config = dict(
    n_layer=12,
    norm='layernorm',
    qk_norm=False,
    attn_scale=0.0884,
    init='normal',
    lr_head=0.0053,
    warmup_steps=316,
    steps=3500,
)
MLP neurons of a small language model. Each row is named by its layer, matrix (up: input weights; down: output weights) and neuron, and shows model dimensions 160-287. Each number is 50 + 12 x the weight over its row's rms, rounded and kept within 0 to 99.
After each neuron's rows, "fires on" lists the tokens most often at its 100 highest values on Wikipedia text that the model never trained on. A number after a token or word is its count.

L7.up547:44 77 65 29 71 45 44 50 65 48 56 24 67 63 52 37 54 65 31 30 43 50 57 42 45 72 75 24 49 64 33 38 36 44 57 68 42 51 33 61 46 51 51 52 20 41 61 57 61 58 63 47 47 54 37 35 43 48 65 59 60 56 55 51 58 48 46 53 28 40 40 56 60 44 45 28 63 57 38 54 45 65 57 63 52 52 26 39 45 57 59 49 48 55 46 78 33 43 39 44 66 33 51 53 48 66 53 49 61 35 31 56 24 46 46 40 66 42 40 41 28 24 60 70 47 56 56 47
L7.down547:36 75 37 47 68 37 79 42 49 44 47 49 39 83 50 60 50 28 70 52 66 55 59 55 45 52 48 38 48 42 51 42 69 41 48 62 51 33 49 57 46 59 33 49 51 51 22 60 29 52 35 59 32 50 56 42 38 50 44 57 46 38 50 53 36 51 23 54 48 42 51 45 48 62 45 68 28 32 51 58 49 51 73 44 44 30 46 58 31 52 39 64 47 34 44 39 64 61 54 45 55 41 67 47 62 49 37 57 46 50 77 67 45 65 70 38 78 39 70 53 32 28 49 65 64 46 30 67
fires on: "L" 28, " the" 18, "et" 11, "t" 9, "w" 6, "at" 5

L7.up718:51 51 72 54 40 47 29 51 59 49 52 41 44 32 49 44 50 26 51 45 52 57 43 41 54 50 63 43 38 51 61 60 48 46 67 43 52 38 53 35 34 62 42 53 44 17 26 50 52 37 55 33 42 49 44 66 46 36 62 58 43 49 50 44 53 51 45 49 57 51 58 75 58 67 46 53 49 86 49 72 50 45 53 35 41 59 65 68 48 43 54 68 39 50 58 58 71 38 66 40 51 39 49 38 51 46 57 63 23 64 60 41 56 67 34 78 56 40 35 47 76 59 47 32 63 45 43 33
L7.down718:53 39 57 76 66 47 66 45 46 36 52 68 40 51 44 64 31 82 63 53 45 62 60 55 51 41 55 48 34 50 37 52 52 35 30 52 48 60 65 57 43 53 44 50 74 54 64 43 57 67 58 59 42 37 44 50 43 34 32 69 51 40 54 66 55 40 54 53 53 37 39 55 37 52 50 53 46 37 47 30 42 56 49 59 66 35 66 52 49 46 48 52 23 58 47 39 56 65 33 43 53 43 55 61 38 38 25 57 61 62 49 62 42 61 41 36 27 37 38 49 49 81 39 39 34 55 55 60
fires on: " a" 21, "lu" 10, "re" 10, "ally" 7, "=" 7, "ce" 6

L7.up539:56 27 47 60 40 60 44 44 50 46 45 56 26 48 46 38 65 44 53 41 44 42 77 62 63 72 51 46 24 28 32 50 35 39 69 59 37 66 41 64 29 56 45 40 34 73 60 33 61 67 73 63 60 16 63 30 46 26 65 42 58 67 62 44 47 64 40 70 45 49 65 45 70 67 39 61 46 53 36 58 49 63 36 52 44 48 62 46 43 41 48 59 37 49 52 67 40 46 47 31 56 35 57 39 67 56 49 29 56 57 46 43 29 56 51 67 43 47 46 68 41 47 40 42 53 36 47 60
L7.down539:72 44 45 46 41 63 64 64 44 49 40 63 56 59 36 42 45 53 46 59 57 59 45 35 58 45 53 65 59 45 57 62 58 40 54 33 41 53 51 63 52 43 36 48 30 66 43 41 55 55 58 41 37 58 51 37 42 42 68 46 45 64 61 58 67 46 60 54 40 26 31 50 70 64 55 42 42 58 41 48 38 36 22 54 61 68 35 39 60 42 62 62 35 68 48 49 43 39 50 52 55 70 47 37 46 26 67 62 59 64 66 56 39 60 70 69 56 36 56 67 50 40 32 25 39 49 24 48
fires on: "e" 25, " E" 16, "pe" 10, "gu" 9, "ge" 4, "t" 4

L5.up756:66 50 58 64 41 46 48 34 36 60 63 45 65 46 47 33 36 77 45 55 57 37 73 46 39 62 67 36 40 42 45 39 55 36 59 58 57 68 33 36 45 29 70 41 28 66 42 58 45 62 62 42 35 40 66 40 54 40 48 62 66 61 56 60 60 66 49 52 56 57 68 62 46 76 63 60 52 39 36 58 53 64 40 16 42 59 56 62 33 29 30 57 47 39 46 53 53 40 60 51 56 38 54 40 62 34 59 35 40 49 68 54 44 56 46 47 69 39 52 49 34 62 28 51 59 37 61 43
L5.down756:43 80 40 52 57 72 35 53 54 43 60 41 44 65 68 63 33 36 48 49 30 52 51 57 63 47 50 34 54 55 31 42 52 61 46 15 49 55 50 49 55 64 43 53 44 51 48 31 50 45 46 49 40 51 63 64 41 57 58 58 47 36 67 51 64 51 63 67 43 42 51 45 63 43 54 71 58 50 51 61 59 40 54 77 58 46 48 59 64 48 64 56 49 48 41 57 50 52 42 58 61 77 61 48 37 47 51 37 43 41 59 73 52 62 73 49 54 67 44 63 60 23 55 57 53 46 55 49
fires on: "e" 24, "n" 18, "t" 16, "l" 12, "le" 11, "r" 8

L4.up1449:52 31 59 34 23 64 28 54 58 49 43 55 23 52 57 67 48 32 47 44 71 49 37 55 53 54 54 72 39 43 31 48 32 54 75 44 57 38 49 73 35 58 44 18 44 37 35 50 47 54 51 51 58 32 39 62 38 52 55 52 38 56 53 41 30 53 46 49 40 52 63 49 69 42 63 49 84 40 47 59 46 43 69 46 59 62 36 54 65 60 55 62 35 54 58 57 52 56 57 32 67 52 51 29 68 59 86 40 61 58 53 31 65 70 39 46 60 47 43 42 62 35 54 48 61 57 44 83
L4.down1449:39 39 60 39 72 46 32 59 50 66 33 43 56 51 43 46 65 58 37 56 51 58 59 49 66 37 57 32 49 47 34 44 47 38 58 41 32 57 58 37 53 52 40 33 35 44 58 43 47 66 56 63 52 36 42 32 47 25 58 43 70 58 54 48 50 73 46 63 58 44 44 54 45 34 46 30 46 55 65 49 44 43 46 37 53 70 57 42 47 43 56 49 38 46 54 42 42 33 44 41 65 49 71 49 41 56 60 57 48 43 46 71 55 56 74 45 32 41 49 64 60 57 33 72 64 45 64 44
fires on: " new" 28, " a" 12, "age" 8, "old" 7, " large" 7, " time" 7

L7.up564:50 36 34 61 34 14 41 19 30 45 48 32 38 31 27 61 42 63 27 47 46 53 59 34 56 56 59 39 58 39 28 60 28 49 58 62 65 45 57 36 44 52 43 38 55 46 39 46 41 55 65 56 56 53 82 55 38 32 42 47 25 32 45 29 47 45 62 50 68 72 45 27 60 55 54 62 44 55 32 44 45 38 61 50 48 50 57 62 53 53 55 56 53 41 66 55 50 71 67 37 59 50 54 56 43 39 55 49 31 53 33 46 73 63 27 48 35 43 44 63 60 55 60 33 61 48 54 63
L7.down564:54 21 58 49 61 44 46 85 64 61 55 38 40 54 43 34 18 59 26 65 42 39 46 49 57 37 60 46 42 59 52 52 54 46 38 61 57 65 60 45 21 48 72 49 53 57 68 68 46 53 51 37 57 52 42 45 59 50 52 40 66 42 33 49 50 21 36 48 22 44 42 30 35 38 55 40 66 61 51 63 43 41 64 40 48 49 48 37 51 68 33 36 75 50 50 45 44 46 52 81 43 54 44 49 65 53 36 58 53 39 56 54 44 23 56 58 53 61 47 33 45 68 47 60 62 34 29 29
fires on: "," 35, "ate" 14, "y" 6, "ta" 5, "m" 5, "ner" 5

L5.up164:62 39 39 38 40 64 45 55 38 25 59 58 43 56 49 44 33 50 45 50 52 71 73 49 47 42 58 58 35 67 39 40 50 50 30 52 59 45 36 62 23 70 48 24 44 60 60 47 55 59 39 50 57 42 54 46 72 44 64 50 40 52 65 41 67 50 60 57 48 50 32 48 49 53 58 26 58 60 57 28 49 66 61 68 52 56 37 39 44 58 60 53 36 78 50 46 72 66 40 44 35 77 41 50 70 61 69 33 72 48 37 63 44 44 45 47 48 33 57 58 35 36 45 52 61 51 59 43
L5.down164:44 40 37 59 64 33 49 53 39 51 36 61 50 48 36 52 63 51 56 54 52 51 39 50 41 37 52 34 27 64 47 60 42 55 43 46 33 63 50 36 43 52 64 66 48 27 59 66 72 52 60 59 63 69 49 63 24 34 49 45 60 66 41 50 54 51 48 48 42 55 41 55 33 55 53 45 45 42 44 27 47 52 36 40 41 39 53 48 61 49 31 45 45 48 31 51 42 62 36 49 57 52 36 48 59 33 61 59 45 43 64 57 45 44 60 46 54 45 62 32 65 44 52 50 50 49 54 24
fires on: " d" 27, ":" 14, " per" 7, " ch" 6, " run" 4, " cover" 4

L7.up1284:65 68 55 50 58 39 64 64 47 47 53 41 48 34 46 28 58 45 31 52 68 48 59 78 53 58 69 21 48 69 48 57 56 48 66 45 50 60 48 70 38 61 44 39 50 52 42 52 68 51 69 21 10 61 14 39 41 50 60 62 45 53 50 53 47 55 33 67 32 34 59 41 50 25 40 42 52 64 41 45 43 57 46 71 41 50 44 22 52 50 67 48 73 55 42 60 41 57 65 45 85 22 53 77 38 76 69 57 39 48 40 57 28 52 38 61 63 61 49 43 36 39 52 41 37 68 71 35
L7.down1284:40 47 65 43 33 47 46 42 48 45 66 66 42 52 55 59 57 61 58 40 57 35 40 55 35 46 42 39 47 36 34 49 35 52 59 65 64 40 53 51 53 45 53 50 48 64 50 52 27 33 21 36 50 39 45 28 32 46 41 57 45 53 44 45 52 46 64 64 33 26 39 62 45 52 59 45 35 55 57 42 36 56 51 49 31 50 50 66 55 45 44 86 34 49 51 36 59 58 28 55 54 64 64 56 66 37 34 38 67 44 66 53 39 45 53 69 45 50 50 63 48 60 53 49 54 41 68 57
fires on: "w" 37, "wa" 8, "at" 7, "d" 5, "k" 5, " Bar" 4

L2.up869:51 34 34 38 43 68 32 47 39 68 39 36 65 45 47 53 58 70 57 35 44 32 86 43 45 83 41 48 27 59 41 54 54 48 64 43 51 52 31 61 28 58 57 58 63 42 41 58 58 59 38 48 56 22 31 45 61 30 51 66 52 61 35 48 42 49 69 40 53 61 27 63 59 54 59 46 72 49 44 41 50 33 42 58 56 47 65 59 60 32 52 49 58 31 53 54 47 45 44 38 46 50 53 46 39 60 67 41 52 49 27 30 53 52 36 33 36 24 44 64 42 41 36 41 54 61 50 56
L2.down869:56 38 41 48 59 51 64 65 42 64 71 70 67 60 34 47 20 65 49 36 47 48 50 47 64 56 64 55 46 52 41 63 61 32 56 48 57 61 45 41 43 52 47 57 36 39 45 55 26 30 46 60 70 48 59 18 46 48 43 65 51 45 56 29 37 25 46 67 39 54 65 33 61 38 54 47 46 59 31 26 39 59 55 46 58 49 32 41 62 44 46 79 48 44 67 42 64 38 53 47 54 27 38 57 77 43 51 47 41 62 47 51 28 63 46 66 61 50 69 40 59 30 45 51 51 43 66 55
fires on: "i" 22, "o" 19, "no" 14, "cc" 13, "t" 6

L2.up1088:61 24 39 47 48 61 52 42 63 29 42 45 37 60 49 66 58 60 71 35 42 55 76 53 29 58 61 40 44 64 45 63 44 58 59 71 47 38 53 77 39 56 67 33 29 52 27 53 46 57 50 50 46 41 57 35 58 37 43 65 43 32 72 34 73 59 57 53 44 55 27 57 72 39 54 27 89 47 50 51 41 59 39 56 50 44 39 44 39 30 56 48 48 50 62 66 71 37 37 44 48 52 38 54 52 44 73 36 42 55 37 57 59 49 45 49 50 42 39 50 39 48 48 57 76 58 54 52
L2.down1088:55 29 60 57 46 36 40 71 47 43 72 60 40 72 65 62 65 66 50 38 36 47 63 52 29 63 70 34 47 40 49 37 66 53 47 64 50 53 49 47 58 50 62 47 47 58 57 57 48 61 64 28 41 39 38 32 53 38 40 43 50 58 46 41 54 55 36 54 23 64 44 31 41 35 41 24 66 35 45 41 39 51 28 52 44 54 52 42 58 46 36 72 47 58 55 53 56 50 46 42 53 58 46 21 54 38 51 56 59 46 50 71 34 63 52 42 73 27 55 54 46 34 66 50 63 48 49 54
fires on: "t" 82, " per" 15

L7.up310:66 38 63 48 45 47 42 55 40 49 64 43 24 47 50 64 40 56 64 57 47 68 53 80 35 42 53 39 33 40 34 40 39 40 68 45 42 26 45 40 50 72 48 44 37 29 43 50 47 37 52 53 62 49 33 61 31 54 46 61 67 51 48 42 40 57 56 57 59 51 39 63 32 55 69 22 49 41 37 46 30 61 45 56 36 57 51 61 57 79 63 66 43 53 33 46 57 37 44 50 51 72 56 54 38 50 61 55 36 40 31 50 29 47 34 54 46 45 62 48 54 39 55 39 66 65 67 45
L7.down310:38 45 61 50 60 38 35 39 38 21 54 40 65 56 47 48 66 37 54 39 62 65 49 47 48 67 38 67 40 47 44 64 45 40 51 68 45 58 56 34 56 44 39 45 50 36 70 44 56 61 48 65 61 30 48 37 37 51 43 38 53 52 59 48 58 31 52 62 60 47 51 51 39 44 54 56 57 34 57 56 49 67 69 54 53 35 30 65 49 31 43 30 63 45 36 54 45 27 58 66 47 37 39 45 50 18 64 53 60 68 65 78 52 53 46 57 59 36 49 44 48 31 59 58 53 53 49 74
fires on: "if" 25, "th" 11, "mp" 8, "gin" 7

L7.up663:64 61 67 68 59 50 56 42 53 32 39 56 34 57 47 30 46 37 34 47 54 39 52 43 40 45 54 61 33 38 51 40 20 65 64 43 51 59 51 64 47 55 42 34 61 25 48 52 33 56 62 70 52 46 59 73 54 40 61 63 37 74 66 49 46 36 48 53 62 44 52 64 41 69 47 47 68 47 74 43 41 56 57 55 42 51 48 61 44 32 55 57 34 52 33 61 59 62 74 50 37 54 58 74 52 42 45 39 46 41 68 40 51 39 41 62 26 52 39 43 44 42 47 72 62 54 43 60
L7.down663:47 46 45 47 58 56 54 46 34 46 58 70 51 59 76 53 44 55 53 61 35 53 48 67 21 43 42 57 52 36 54 50 64 43 50 47 45 66 31 52 51 49 49 61 47 74 46 79 43 34 36 42 51 72 33 52 58 72 34 57 47 74 49 57 46 57 50 35 66 58 43 47 79 52 51 47 52 62 67 32 57 54 31 42 53 47 37 46 47 47 69 27 72 56 30 47 58 45 33 60 66 38 40 21 41 58 37 60 55 56 48 80 56 48 43 41 58 45 82 38 60 48 26 49 27 20 61 39
fires on: "art" 18, "it" 11, "ro" 9, "la" 8, "al" 7, "pa" 5

L5.up218:80 42 63 43 62 59 50 48 19 58 59 38 37 49 40 38 45 52 37 45 65 34 67 32 40 49 65 63 45 70 43 39 43 52 54 90 54 55 49 26 47 34 41 64 55 50 38 77 67 56 60 40 42 52 51 76 42 71 68 48 59 74 50 51 59 53 54 66 51 44 57 56 21 44 55 50 43 22 40 62 62 57 37 38 40 61 46 44 43 49 44 45 55 44 45 57 49 55 81 32 71 16 70 33 54 45 60 46 55 44 43 40 40 49 42 57 51 41 58 64 38 44 46 50 44 29 45 60
L5.down218:48 64 41 42 35 52 24 65 46 49 38 27 34 39 57 59 37 22 57 46 31 62 33 62 40 49 54 46 59 39 46 51 58 54 56 36 61 42 56 65 47 81 35 59 35 48 53 38 66 44 61 62 73 54 57 58 40 20 61 81 51 38 59 75 44 42 56 54 55 48 61 50 48 57 55 30 60 58 65 57 55 28 54 78 59 45 27 73 50 67 62 48 41 35 33 51 74 58 45 35 50 44 40 57 50 60 30 41 25 50 33 38 49 34 71 57 57 63 44 73 47 39 70 53 56 55 57 44
fires on: "th" 20, "hu" 15, "br" 8, "low" 7, "gu" 7, "ru" 7

L4.up1441:50 22 59 52 39 55 48 40 52 58 73 63 41 69 75 62 44 58 40 47 55 22 49 39 32 52 62 40 48 49 40 19 66 54 76 61 52 45 36 49 37 72 57 46 42 58 50 49 52 62 46 48 42 28 48 54 55 62 53 65 59 66 60 33 30 63 40 42 56 48 49 55 53 57 46 40 64 40 29 62 58 51 42 26 37 54 78 46 51 19 38 53 54 68 58 85 53 49 66 42 58 39 64 37 53 48 64 35 42 41 78 31 31 42 55 49 48 35 49 55 55 38 26 58 55 22 68 66
L4.down1441:52 50 56 76 65 61 49 56 43 55 74 59 55 68 75 64 50 36 45 52 39 55 34 59 55 57 49 43 66 39 44 52 52 39 48 42 38 19 40 58 49 46 47 55 45 67 41 22 42 37 68 57 49 42 38 63 64 49 61 63 38 40 57 64 46 37 54 65 41 52 48 49 45 54 56 57 46 48 70 38 36 43 48 50 59 54 53 48 43 44 54 75 43 42 30 51 47 33 44 73 64 53 43 45 47 49 39 41 51 35 50 31 56 39 65 53 70 49 32 59 50 37 42 44 47 65 50 53
fires on: "e" 25, " |" 19, "t" 16, "ra" 15, "s" 11, "n" 5

L5.up1471:57 54 53 50 56 60 78 55 52 52 48 33 48 59 43 65 45 96 39 30 49 61 83 43 56 46 58 28 49 46 47 65 60 47 38 58 31 41 71 46 73 58 38 41 57 50 57 48 69 36 64 47 42 53 54 54 68 53 49 43 68 53 36 46 61 49 54 46 50 72 41 48 57 31 44 64 44 50 43 52 81 67 48 48 60 49 46 55 30 43 59 47 70 40 31 61 62 32 42 35 72 43 59 55 44 41 51 58 29 48 52 40 52 48 45 45 48 44 38 57 49 42 56 52 43 20 56 38
L5.down1471:47 34 40 26 63 71 39 48 66 53 76 53 26 71 27 40 54 52 44 56 42 37 31 53 64 53 68 50 65 63 61 40 45 54 63 33 46 59 67 50 61 36 52 52 36 59 57 46 14 49 59 41 39 39 46 58 52 61 47 37 48 68 53 59 50 44 40 62 42 27 60 58 26 47 56 42 41 47 42 66 54 59 42 43 48 62 50 48 74 36 04 24 47 35 30 53 47 40 52 52 46 68 44 58 52 80 44 47 57 47 22 67 59 37 60 47 70 59 48 51 32 50 78 36 61 40 52 44
fires on: " M" 26, "W" 17, " D" 13, "tt" 8, "at" 8, "D" 6

L4.up856:64 52 50 62 63 55 44 43 25 59 49 45 47 44 59 72 52 52 50 52 59 28 55 51 27 58 53 57 49 50 51 27 34 37 64 70 44 35 34 37 37 46 38 50 62 54 45 42 50 43 70 54 65 54 50 62 59 67 40 56 70 45 50 45 35 59 45 64 59 41 48 48 31 79 46 58 44 46 57 26 62 49 64 27 45 39 59 66 57 34 49 44 32 64 49 49 41 57 53 61 66 47 72 74 37 57 59 58 25 56 61 40 66 55 50 55 44 46 28 59 48 55 38 43 51 28 61 43
L4.down856:61 28 48 73 48 48 43 32 70 42 62 39 72 49 53 39 51 34 56 54 38 49 46 52 52 50 59 56 60 30 61 42 48 55 42 66 44 50 58 50 59 61 47 53 41 32 47 51 49 30 54 43 39 23 50 43 39 35 49 55 56 46 36 65 42 41 34 55 53 34 59 65 72 55 47 51 64 51 67 31 45 38 63 55 54 47 41 58 45 47 48 73 42 37 66 46 33 60 58 32 61 63 49 60 47 22 46 51 76 73 48 56 70 55 42 44 62 60 68 42 43 30 44 64 77 47 60 23
fires on: "born" 54, "li" 18, "lo" 8, "ar" 4

L7.up206:57 66 49 73 38 41 24 37 62 57 32 51 22 57 43 61 55 42 44 48 93 38 46 60 50 51 57 56 35 50 47 44 66 47 52 36 62 38 42 52 64 55 47 69 44 46 55 54 52 35 67 49 41 56 38 55 58 38 50 51 47 67 47 60 31 51 46 36 44 57 42 76 51 41 57 54 45 50 44 41 44 72 65 46 36 55 53 38 59 55 76 52 37 62 45 33 70 40 39 56 53 45 25 54 67 32 62 44 41 58 58 65 64 50 17 57 58 49 42 71 62 59 62 47 58 77 47 58
L7.down206:54 27 51 56 64 61 52 62 29 54 60 52 75 54 69 47 53 52 77 57 44 51 36 40 50 32 43 56 56 51 50 43 53 70 57 45 39 50 64 57 38 55 39 73 50 45 35 35 48 69 48 63 25 31 46 58 51 34 37 54 51 60 66 44 51 34 46 53 62 46 64 38 42 55 53 37 40 33 58 56 52 65 41 52 55 51 50 41 42 28 49 38 22 43 28 59 48 54 62 54 35 29 43 57 56 40 43 71 49 56 62 83 35 35 88 39 38 52 34 47 27 53 49 40 44 29 56 42
fires on: "cu" 18, "le" 15, "re" 10, "ur" 5, "/" 5, "lu" 4

L7.up376:44 57 64 58 53 14 37 36 34 49 34 53 40 59 63 72 36 50 60 26 54 57 52 54 56 47 66 66 44 55 34 52 52 46 54 63 41 62 47 61 53 59 68 45 41 56 28 49 48 56 65 47 53 32 45 34 39 22 50 51 37 50 55 50 73 47 56 67 65 73 56 65 48 54 52 57 66 35 48 51 36 40 29 55 42 55 55 56 34 36 58 47 42 47 58 66 62 39 25 62 43 35 46 38 61 56 57 34 46 20 49 47 46 67 40 40 48 53 51 61 65 34 57 71 63 51 64 59
L7.down376:67 50 55 54 44 45 49 88 53 87 34 43 69 41 36 65 46 68 69 70 53 40 59 55 25 56 51 63 40 48 53 49 47 75 60 55 44 61 41 44 69 41 47 42 72 46 57 35 69 30 46 66 61 51 33 40 50 56 59 45 53 62 61 67 60 61 52 24 33 49 54 44 25 45 45 58 57 53 52 58 52 51 47 46 34 52 51 38 50 31 53 71 37 53 38 56 58 35 59 49 26 68 41 43 53 56 67 50 72 45 56 50 48 58 53 56 66 40 51 56 78 46 35 44 52 55 52 48
fires on: "t" 28, "r" 15, "s" 15, "n" 10, "m" 6, "P" 6

L4.up348:64 62 61 47 49 54 63 52 58 32 63 37 38 57 35 57 38 27 52 39 45 59 51 53 45 50 58 35 38 53 42 59 36 66 88 46 47 29 46 43 28 47 25 45 73 61 60 43 61 45 73 52 54 45 54 62 41 50 65 61 63 45 58 33 38 56 42 71 75 35 51 68 45 74 44 44 76 44 56 57 48 48 63 67 41 37 47 77 77 41 50 47 34 51 33 70 67 39 42 46 41 59 71 65 65 60 50 45 36 41 42 49 37 56 36 54 61 42 40 45 52 48 49 36 52 35 52 55
L4.down348:42 51 57 33 44 59 31 44 45 50 44 45 38 56 36 52 46 57 39 55 41 53 60 66 32 55 65 66 49 81 58 42 54 44 64 53 40 50 43 37 29 54 60 37 58 50 53 45 45 43 54 33 35 63 49 50 43 34 48 52 53 51 70 48 52 43 59 39 50 35 55 59 49 51 64 36 46 52 52 64 62 56 55 50 55 35 48 69 69 45 54 52 37 32 67 45 40 31 49 42 55 39 76 65 62 49 43 58 49 59 59 57 50 55 45 61 42 60 44 49 55 58 58 48 55 39 43 57
fires on: " with" 49, " including" 14, " various" 9, " through" 9, " between" 5

L7.up1451:57 40 38 30 49 34 54 44 37 32 36 28 67 44 55 42 50 59 34 29 42 49 44 65 57 53 82 32 47 43 48 18 25 57 48 36 49 39 26 45 46 62 35 79 53 46 39 66 56 58 58 81 46 72 52 53 50 42 52 46 46 35 42 49 46 59 29 64 64 45 66 40 60 52 54 50 45 45 33 42 53 32 61 57 58 43 75 54 57 51 68 45 65 49 52 64 58 26 56 61 32 47 50 57 44 32 44 48 38 38 69 33 39 49 39 70 46 56 43 42 37 39 69 44 65 33 33 45
L7.down1451:47 53 41 54 51 63 40 53 70 68 45 40 37 58 43 57 46 50 50 44 42 60 43 62 72 53 41 64 47 60 61 61 65 77 47 36 51 53 31 58 42 32 50 57 45 62 61 66 43 31 44 51 66 34 41 51 65 57 59 44 50 64 47 56 55 50 56 39 52 48 45 70 82 53 56 80 42 49 72 46 68 37 54 18 61 53 35 47 45 53 54 00 43 63 60 44 39 66 46 49 60 43 57 49 60 50 42 44 63 58 75 45 63 44 45 53 56 39 52 54 56 55 37 36 59 63 64 37
fires on: "ri" 33, "al" 8, "\n" 5, "or" 4, "re" 4, "er" 4

L7.up1363:43 45 45 35 57 37 64 49 62 58 50 46 54 51 53 37 54 37 47 60 64 61 65 62 39 57 84 34 47 37 45 47 45 45 47 45 54 70 52 67 51 56 59 59 38 47 31 52 69 71 62 40 40 43 57 31 66 36 73 56 37 38 51 49 50 58 32 65 56 46 70 57 51 47 47 45 62 76 35 53 41 30 39 52 72 61 40 46 46 51 46 47 41 52 55 50 54 55 63 58 56 52 51 30 43 58 46 45 38 44 51 49 44 62 50 52 44 56 49 57 38 48 49 50 43 51 62 38
L7.down1363:41 28 41 52 75 62 55 42 59 51 29 55 43 41 55 58 33 56 60 50 55 36 37 50 41 42 30 61 39 45 37 42 39 53 48 61 56 44 54 61 64 43 55 72 65 36 63 56 43 29 44 42 52 48 60 55 51 42 53 47 65 51 49 37 39 60 58 40 56 55 65 59 39 56 65 63 37 33 17 44 28 52 52 33 27 52 46 59 40 34 49 54 44 50 56 43 47 31 48 59 53 36 55 60 44 46 48 88 47 58 65 50 57 58 61 40 47 40 53 54 44 55 41 73 73 55 53 42
fires on: "l" 20, "k" 18, "ol" 11, "d" 7, "y" 5

L5.up71:64 51 70 55 50 64 48 33 49 42 37 46 34 55 41 32 37 65 54 52 59 48 55 54 46 55 66 55 30 65 59 57 44 52 36 73 45 46 44 41 56 49 57 60 45 30 41 83 46 37 54 33 57 35 40 58 68 66 82 41 22 83 57 33 35 53 47 44 65 68 58 44 44 81 59 46 65 33 40 49 47 65 40 45 35 40 66 56 61 42 58 60 68 43 62 65 53 37 58 76 42 37 65 39 52 44 59 35 56 64 53 60 58 50 48 45 44 40 43 41 43 60 43 51 59 22 54 55
L5.down71:52 44 42 59 60 43 55 52 42 73 60 52 59 33 58 64 50 39 31 45 47 30 73 61 43 49 50 46 51 49 49 43 53 58 71 39 29 40 72 54 49 59 63 60 45 46 61 36 50 48 33 48 46 62 64 70 58 47 36 47 44 44 60 63 46 53 50 40 24 67 62 53 35 40 43 76 55 78 52 56 51 41 46 51 58 59 36 74 44 31 59 60 42 63 56 27 29 66 41 58 38 34 49 54 65 58 54 40 42 58 37 55 71 62 42 44 55 50 56 64 51 61 55 75 47 62 30 20
fires on: "va" 30, "vo" 11, "gu" 7, "br" 5

L7.up551:53 49 38 62 51 52 48 55 66 40 41 48 65 59 58 54 42 35 41 51 55 66 46 45 46 49 48 32 62 61 27 63 34 61 53 38 44 46 64 59 37 51 38 26 41 44 50 49 54 66 67 62 50 50 55 48 39 41 67 59 41 44 55 63 41 37 50 50 47 63 57 44 43 39 48 38 60 51 27 43 65 47 36 56 22 57 34 52 44 21 63 51 76 60 70 80 37 55 43 30 61 50 69 44 57 37 62 50 51 40 47 32 40 47 41 54 50 57 49 58 51 57 44 32 50 43 47 65
L7.down551:45 58 50 25 50 30 59 50 45 75 55 46 36 64 55 20 39 53 45 68 44 33 64 55 49 30 43 56 61 53 53 47 49 43 49 54 50 54 60 39 33 43 22 50 45 51 46 58 41 46 35 41 63 51 45 58 66 40 56 44 81 48 55 43 62 43 35 68 49 35 50 55 58 54 52 81 50 49 58 40 50 49 46 47 51 48 58 49 59 56 46 64 61 45 43 68 39 34 58 60 72 67 27 37 60 58 51 67 60 50 64 50 36 52 36 20 57 40 49 50 39 60 48 38 41 50 28 32
fires on: "T" 14, "op" 11, "t" 10, "da" 9, "et" 8

L5.up753:58 46 50 60 47 43 46 34 57 57 44 60 67 57 46 80 44 54 50 50 64 37 44 35 54 55 65 50 40 45 51 53 54 46 80 52 55 46 48 45 42 44 55 22 64 24 27 65 54 68 61 48 55 37 53 66 35 44 45 53 37 52 64 48 19 49 48 39 56 63 60 50 39 83 50 46 46 49 43 51 61 60 56 47 49 67 67 51 44 53 63 53 43 35 33 64 53 40 92 47 47 60 67 44 66 53 64 43 48 53 52 40 55 56 43 45 37 41 53 34 61 48 14 80 64 69 52 28
L5.down753:50 41 46 39 57 52 60 47 56 56 47 65 50 46 42 37 59 59 50 51 66 51 51 71 55 43 68 66 50 50 52 68 56 47 20 43 39 54 18 31 42 62 61 49 46 55 42 56 30 31 69 27 49 70 48 44 40 74 50 51 53 18 49 46 62 42 57 31 59 62 44 54 33 32 33 57 27 73 38 45 35 34 33 52 64 44 38 60 61 48 49 55 63 48 53 42 38 32 55 63 38 45 58 36 54 58 30 46 60 51 59 76 40 62 45 38 45 44 33 48 56 43 58 52 57 58 65 66
fires on: "art" 19, "ri" 18, "me" 15, "al" 13, "e" 6

L7.up936:58 51 59 30 58 62 43 49 56 49 40 17 44 33 33 55 42 44 29 43 45 24 49 65 49 39 61 74 42 55 49 55 53 36 37 40 61 52 58 49 57 48 40 52 43 35 48 58 57 61 71 56 62 63 66 52 58 60 36 60 37 57 53 39 57 35 36 46 33 21 45 45 54 52 54 44 51 51 66 33 63 35 61 37 56 52 57 56 49 43 42 55 49 65 69 65 44 39 55 56 59 62 74 56 33 54 49 42 47 52 46 36 54 59 33 63 55 48 57 54 45 42 51 42 51 43 43 32
L7.down936:60 38 56 59 53 65 58 60 68 70 53 67 51 64 66 43 72 30 50 38 41 51 48 66 66 65 46 29 42 51 57 38 52 66 31 73 54 41 59 52 53 63 54 48 49 52 53 73 63 60 31 49 34 41 45 64 32 72 36 50 35 51 49 51 46 69 69 53 36 50 47 50 41 35 63 64 53 56 59 53 53 39 43 28 47 51 24 43 47 18 57 32 66 55 33 59 43 61 50 53 52 60 42 44 54 28 54 34 62 46 68 54 75 53 63 53 54 42 62 53 54 38 43 48 56 63 60 40
fires on: "\n" 52, "der" 10, "ver" 7, "ri" 5, "im" 4